Weights of a small transformer language model.
Size: width 704, 78.5M parameters.
Architecture: rotary positions, biases, untied embeddings.
Training: a variant of Adam for these matrices, 10361 steps.
MLP neurons of a small language model. Each row is named by its layer, matrix (up: input weights; down: output weights) and neuron, and shows model dimensions 192-383. Each number is 128 + 24 x the weight over its row's rms, rounded and kept within 0 to 255. Numbers have three digits each.
After each neuron's rows, "fires after" lists the tokens most often just before its 100 highest values on Wikipedia text that the model never trained on. A number after a token or word is its count.

L3.up956:089124123126141134094131144157127114156150147137145141168074124132156113141136124112106102128135176107103153116134129150096075093153175124139144112124125132080103125118157115137142108139095115101136124121093133128175157098129108136090107138149145198140166159153117115122144118113131136155110138160142180118123132129146116093152096154107133120089128118109116101141129129101132120137154149148149159113080100137126154117149126111121128141116112154105121160126137161122167132098155114152153141139148103130146167173081147098124092111135102100111120137110126149151099122173095106124
L3.down956:146143108148136132100126099127122144122146124198131126128164117101133164154132122104146146140149078124126145146126103126121111119137092110106085096135137094118150141160119091130076164128138130134118122106104175086152123135091131160134150176117118122170094161097156130136116105128147156104131143109100100114135130149087157176107153106109119120117104088109150089094116137113121130148120130117145148149147135127116125105149123104131142110121137139124116080145116129152131128138134124086112118145099193126139128115127159135189106135087123155101182177100114154076115122125090132108
fires after: " " 48, "B" 5, "," 4, " |" 4

L2.up247:130105133103135129108109173129108162121133136138127104068147138146111131170104096146114139118185147153132112109177127116085137168146141129143128123130130143135139152163192101120133146127125108110120121151134054179142100135170124111131140132122073099099131094143092085122165126132131149141100147145180079149131108142133116135115130100170100137118085100112129147161122133121138121145104130078116120161135105097124130117142137129116101147111134128107122136106155124078105125158119144168124197100163122102151148120107099138108096105089080138133140123134124146119124141121164167140
L2.down247:160138110153112129152152120107154118162176120116121118114110144094181141097185167137110112140080094107146122122142120086154143141148062116128146172157095101119143102103071136140110131171157109114093097102135182128097165129050172138126111115131151135151098157125129200097123112115127097121116104106113124104140135156118088102146140186072171110168171164147135129109103132135107139126105134078129148101155151093148148079121140139143148147164095159172146108110134094132117106099155134132154106167158119107115188108134108121150152157230141125112141095126128139161143129092132115124
fires after: "9" 27, "1" 21, " Dark" 13, " known" 6, "0" 4

L3.up393:139129092107141157120107142139125097130165091113154149114159144185113136142101125115097090103134135143130167161134153124112087151084133142154146098163153132088134119110098142138133120180092163104099118071130134111123111119086118134110116157141146179136120136136162123146120144142125134166113163124164125100127159146142126118159159168129189129151141151107149115133125124150171077116182094161112143102148134097108105144106115173099160121133097127108122139114173157125115162106137103104127141151130146140165124150150127156163125108149171135159148162097097117114118100127181063110
L3.down393:118156130133122138103146123101106139144108143134150086129108196090101171104145135143134138107106137141109104138122156134140140071123127105111147085153103123166097089076085129149144125152111145115168119105128154144168147176116086099104147114120123085108147151161131181120112139113121129138139094148098107138130104113137073112102148134122141123144139127152164140144144112108128113153136157108148119145124130151156120157078091127164130175108152047169132138149137112140128129099077104098153159104139090113099129142164135175131101120155137179123135118141178087127112106085117170125
fires after: " " 32, "1" 17, ";" 5, "," 5

L3.up867:132080128178085146087119099114127099090160149149125122155125084126150168151156139131137135108111159150138149102137143189119121149118100130133098135149136129140119111152124112140116144094124138115115129139109108146114137099146073146145137086141096136122138120145150118155104120081125142137136145138131147126117120123131114136102125126082125142104113172144127120109109090114117154113115118108140139133161110103183156165099130134128146134120116129170135129108143129102108211150135091124080141117149135087169137086094138117097092114123089125132154167076103109140101106106096121137
L3.down867:122140099165111135134157134130150138087161134124163130104111090134117165124104139110155111088147136162107179122118160098105145113105126154094054151134146129092137104126112173123139140136112112165146159135158105146129152149125090123103170175128114128144091110105118121140090138172092126107097115144100173134162118086101118123114135149152116143127084112169136159131126117123122122157132114136095120131111155151135084106119125116110140142117063128118147120151151139117134142112098154145177133153083184107150101145071124139177107187159085130085087149163090141152151081140127140128
fires after: "–" 28, "9" 19, " (" 9, " president" 8, " President" 7, "0" 5

L2.up1370:098099160124114155098140131130132120150118093180129139123143096119127119136178160139149124143098142146099107108103136187123112129167144072124112112158147110133128186149112151122204112131097135133170154153157095082086111113153118084089105130135131099165099112170121115138143142129115116125099141130117089174186114139150136143139117098139195133112129120103125115175133111107175135122097131111143100118116153136113102112141122123097133155136114137113143131118169134173107162104104133105133117133130155169130090118102133107188113093101141113094122120180096156087170146167107101179
L2.down1370:142115184124114149123107116133126127157134103113161109163133132120141144144112106163144143100136137104118159108122092124147148129110136091129147118112120145170153120118115167106106122126140094123123117074103136133154150182142134146109170087124114157153107136114098161103110107131133147094176123157134120107116148180056141147096146117129106110088089126202118161080118128105134145156157109080128123156153130117108129175151069091087152108114138100103118177117127131087137086130185117134125119143163098145094095116149113136148157109158121106129122116151111127156119112104140166183
fires after: " |\n" 39, " came" 6, " (" 5

L2.up935:144113131122157150184172139127141121175103153160176118108153098163131132150144133125111128138114133099119117103164110086142138141112152103120135126128116130151159137138122116113122145138073155123123131171182151109125102093142071144169082162119145137128126088130077119134098155082094105146082131100154159124094094128152135101092114076122158107137130108087140108151135116058132122141120116102147151104117076126111129115177146111122134139150077150156137166143109125099118085137138139114135125109172124148103108167094162156136131085133143126107141130144119150123169113124110128148
L2.down935:127163118149134113122102092130136100102144075102149138141114115143156073117097131146112144121082093116131168132099137133122126135133127131073114114138101133143101091132109111145168078116149110131137175166120135125125129152148120184125161103087125123124119096124132122137153141118122106127127155154110173121136150133121112128149122126136119154090109094110151162144103116075127130158155135190143135133148135148167119141151143147136158150154137115104136133140105113119055136111145115124125123121156151127137078134141116173144116136148103131112136145123140171126166090147106104099
fires after: "," 26, "." 20, " where" 6, " (" 6, " which" 4, ".\n\n" 4

L3.up14:104140117127124142127130119126107152108118126123172138113155096097162107115135146180131079166134130132134120167114136159125146090144115142124133081128160108093084154111155136143137080106117128121160143148116124155110134118083103135125116079099123197130095142145161160144184107112127150142139139081119138106151117175148126136151122127095152138157111112113102118107138112147162126110140135111126166102132125132121141177146131131129101122103121122146132117160134136110125156124094116135135159123166132117144157166130125138114140107140133132130149123095098088102127155117163140120
L3.down14:157128117100106133134124091115128116111130093108105190161123108161134169145113138106127082146133123139167080115135103138152101197105136102159096127116136132129113105147146151116112121188161158118132110154147133113093145126116149127150159133136108080112113141086124131095104169119112132124146132187156139128123137107118143140128112157113172105108125107099162146144121131125157102159147115178156128104135132117124136082125142159160119071129109167142132132099147125120147094130142131169147150150117095100141117071072128133163104090102167177125133133146126157132093114123112133135
fires after: " " 48, " |" 10, " /" 6, " Pts" 4

L3.up676:143127188126132131129135097172130137106144155137181164163142138180136129124138129152144101174137133176128106122113088122120110114113148174140142128119110077112120152128116096151170180138149131095130139084121159103106125090099108089102142155105128177155119168121107112118173165095128120182123107150125163126161128117126137124097103118121078117159131147135122135132112118118108141111124130104132130104114173110138157137166141119112120118123129145128104145122137097163122188129088165162141161105166121115148126135115132124127095138130142173102149174117119097143112145109111153131
L3.down676:141150170116063149119129155163132160138149109105139139149146155087131166076110147144120151145118129134105113151116110102144127117158182141109108131162097129134101179112124093146129148132161111120134132088118096153116171114141102117113129125155195102125139154120162089117132122135118143153105149155086133122155132120139153091127154126130125095127152129175117119122094171105110149130113114074116148154149143168131164119155147128133099129107142133098130142110114093108149127223106143166157174138175144143130167163164130114131140154146135136120136142123154158130092142114123105127
fires after: "," 36, " In" 7, " in" 6, ")," 4

L3.up1062:143168117133147072123127136110122168106130140121135092129147127099143127151124140144100131146191148086116142175109152130135121124100120095130142130157105108114102111144121157136172067109118126112120104117059097151132075100125134119100122133151164120132130126152133115146163113121108098157075081095144176153114140155072098106120172098171156154132203078112126083159142178138109098118151105121157134128112122105118158103123164150134120109127148120121140152148141145149134100080133158139097124121137153094129121136112124122183136120093175132086163119114120171134098060111149127094
L3.down1062:158102118179130120142110153100142110119105131152137130135134145109099156116129136128102148181139119171135134122128087154135124122184117118140141112131111104149097155149067157097124173154137116107099137113134102111151089114124162140123100165112123178149149134095099086152134139127151119109142124099105107154136134151169124127132116147115107132130132117167157102135115117128140134125142116120164156136131163141103105119113120148115139149145144155167136076190146069086124159126118110151135104146092081164098133159169137180136084153133129147112106131127148117105148146148127107140
fires after: " and" 52, "," 30, " but" 8, ";" 4

L3.up351:122124131091155091116161102133119115125155149142161151101151122105163138124136084110116117137127158121141120097153109129152113116161159079128174155114125139109118122176139107142085113100127149121101075142157123130150124148135110143097134135108109136132167118074123092149161123147092045169163107073107130090126111123161143149112122093177160124090109149127111161143093136126185160149105117096117105148129098151134133124112120156091140139140108133089166114093106097087125125162127097135130081104132099139162121150139090142153099136153105133125128136134110138114092122106118129122
L3.down351:151100081129082110152129110106121144163153132078106112139102097107136124130114169167091156174134112123129146125141144134120105081172163153165121111106084110128116113072110195120095165128139067143147115148143125165134064135156105161124134106156130170142172147113093150088134111123109145116095157150119116155137102153135142127139122124094123144131139090130139116115125131105075142122115162147131108144116147169132095131120157119131133151105164119117148141142132127164127131097134107162169170130097123118132138135165155141123141138164158103091142131120120122168171157143114123137
fires after: "0" 22, "1" 15, "9" 11, "ins" 4

L3.up486:111134089058134110143117143080078137155152139122159111164112118145103116161139140098113135135135115101080138096136106126159102106100151144130154118155139101130147078111118143147154117129087131119153086119076105137156122167100152147113124114166127151142146089124175130086138094129157136109093090165129122138090142114140134146145149157122132120106121146119141099136093143112118068133119142153100130114123134138123112122105123120114148107120146173131136140136110144130107103133146100124158100128142077128134122138117136124188100119143133128095101120134134117144090113154187129096
L3.down486:142157121147120122109103129129132134121082077141149099143114098100107200119129140156085144121074107137161136139120131141107119140118126113157125109117146127130104157138151105138157124132145111163109135132154051125152144128170103107154107133124093096088127139119092120144136143093142109106109136091119167072144108158145090173168121093153119109108112100106090100115144113156104131140089190110134109120147148082115128116144126153138138110133139109136089130131087146138191145104155154126085108150134151125148150132127128164104141124087108166128145084115149146143174131143080144145
fires after: " " 29, "1" 18, "2" 16, "3" 4

L2.up0:151131113124159105103158148122159176110117134122166166141137110138093155107112127104143079127133152145150150113117132095120095099111102145141160153119113152127114117153138105129126150132122134120141172126131109122125118089169125122135127143154115161139166121157100096126107114123146124090100104153165161073148134145116132082114133146094139137111169132116156128127130134116112103118167141130125166099151141139134161156121151129164064137131115111131183154105137140135113183144126136161087162120123093122135122095127167068136107084155137119156154144128165108126137119123158091126
L2.down0:145125114096120145100160121144105165161168131116140122127162127130107196167123151103129132064158112148133125168119144120132141121168125117132133099123124134121168091103116103126121151108136129147110126147118152121141139114156150129116112147131060161112103124134157186176098107098161121122105127167116115132120115074092072125133132125165154154146140172162222122127109083150122136145145179102120112079125111080155147147135129149146128130101116140115125117162101069159110136122096113145146168087161125120106118143173158098148084159138121123130128121174153175143129132108114152119
fires after: "9" 86

L2.up550:125120130106122128120118128117113128161100146159146173138093134131110098136117137139115127138101122142132135122122108150135089181152168071161158127121116138088093103057122113143140095147100156110156109133178074128117134112130121090110192134126125116067138115161126096121115109121136135127138159128142099127142129109137144131108091105130121175136161152102089150143141128106109131089102155124138111080136140091123135151137154106132129148154127178133166154096125103110146134147114126127100150129152081086140100156112122177119141143104103124116137110143116124125152151128139121130
L2.down550:122096122136133106155097118131116149134130106136140117102110121135105187125135091137144147160136138128073156101132150147085138131135135116155119144100110148161160092101107115128089130143138098088133090125107117171117164132115112156161158099098129122154106128140114154138104104159153103138141109112083147126159098116152150164148092127097129096080146132086124079173130116173138119091127119137127169128100132126107134103172106121072096158147128126139129125140124071162122093102117107129120101154139139170130118176135153137143128154074149134135071073151110121113123141107140117100
fires after: "8" 25, "9" 22, "6" 18, "7" 8, "3" 7, "4" 6

L3.up328:140159133128157110115107127148118149129101127123110101116144129128139101089125130116106165135100114131140125149106086165124116099127129095144174135091080137152120128073103107128155139125169157152151118092147111143093114113139146142110109118105114197115145116101145139133200126140100089119120127096176136118121125118123151143151149114127162124122145114107094068131136147108100151165124122119083069131086140155140138127139145120114139106145071180147114099108165156089107127177102131123107129141155132146129143101129124125168122114144147129131129118122065113146147131111132127145
L3.down328:128113149157100114121118106109175134150152082122185161113082083120141124139143116124119097134152118158129159161125142124130144102142160152143094139159154129111104133151128121137122112137128115145095139171144133121114105126146085114182102079184129126106105106130150113123130152091138113116110139161109150139132134152144122103104101156109112120149133110162143142123169105138152145146153114126124172123131139088142118154113121150127146157150142134057127147121125127076114125116143087148113166135182105125185101118108135140104137125149106136122143166139176180098097149114136146132
fires after: "1" 50, "2" 8, "3" 7, "4" 5, " the" 4, "0" 4

L2.up376:113140172132132158123176117138143130173084097138138141091141103144151151126149152115134133150084108111103108132130111147140114136118146119113177115115093121127136123125092141147144136160132146138126125142105122141102111098127108112188102118101114132132096111125132132136128119091136093122161149138138149186138129176122138104177149104125134125123111147115087133171139116120154122143126106132124139080094156136109138127169091107130106139106112126171169125113121136109094080144115080119130134143142139168168076134124151137155116117084136119092147165100126121119135125145075119146
L2.down376:137062163113121105103137135132139121126109152150122104174122106163082189143140148070078105143114118144147147139119143113118141110121087112151108117162131132122125115099116123104148162117135135137144110112135133108146113144112118127082113098130114140109098125127178127116135137113120131161161140117160108083159128123128141126096132131146121111101116123104129134129177086121144155143164128102128113102142114115156137108140149149139125107118105112109107116100150149167139152147154132141124098138110120153132101113138138113137156094116106128166096173130107148086135187100142101109
fires after: " " 48, "3" 9, " (" 6, "2" 4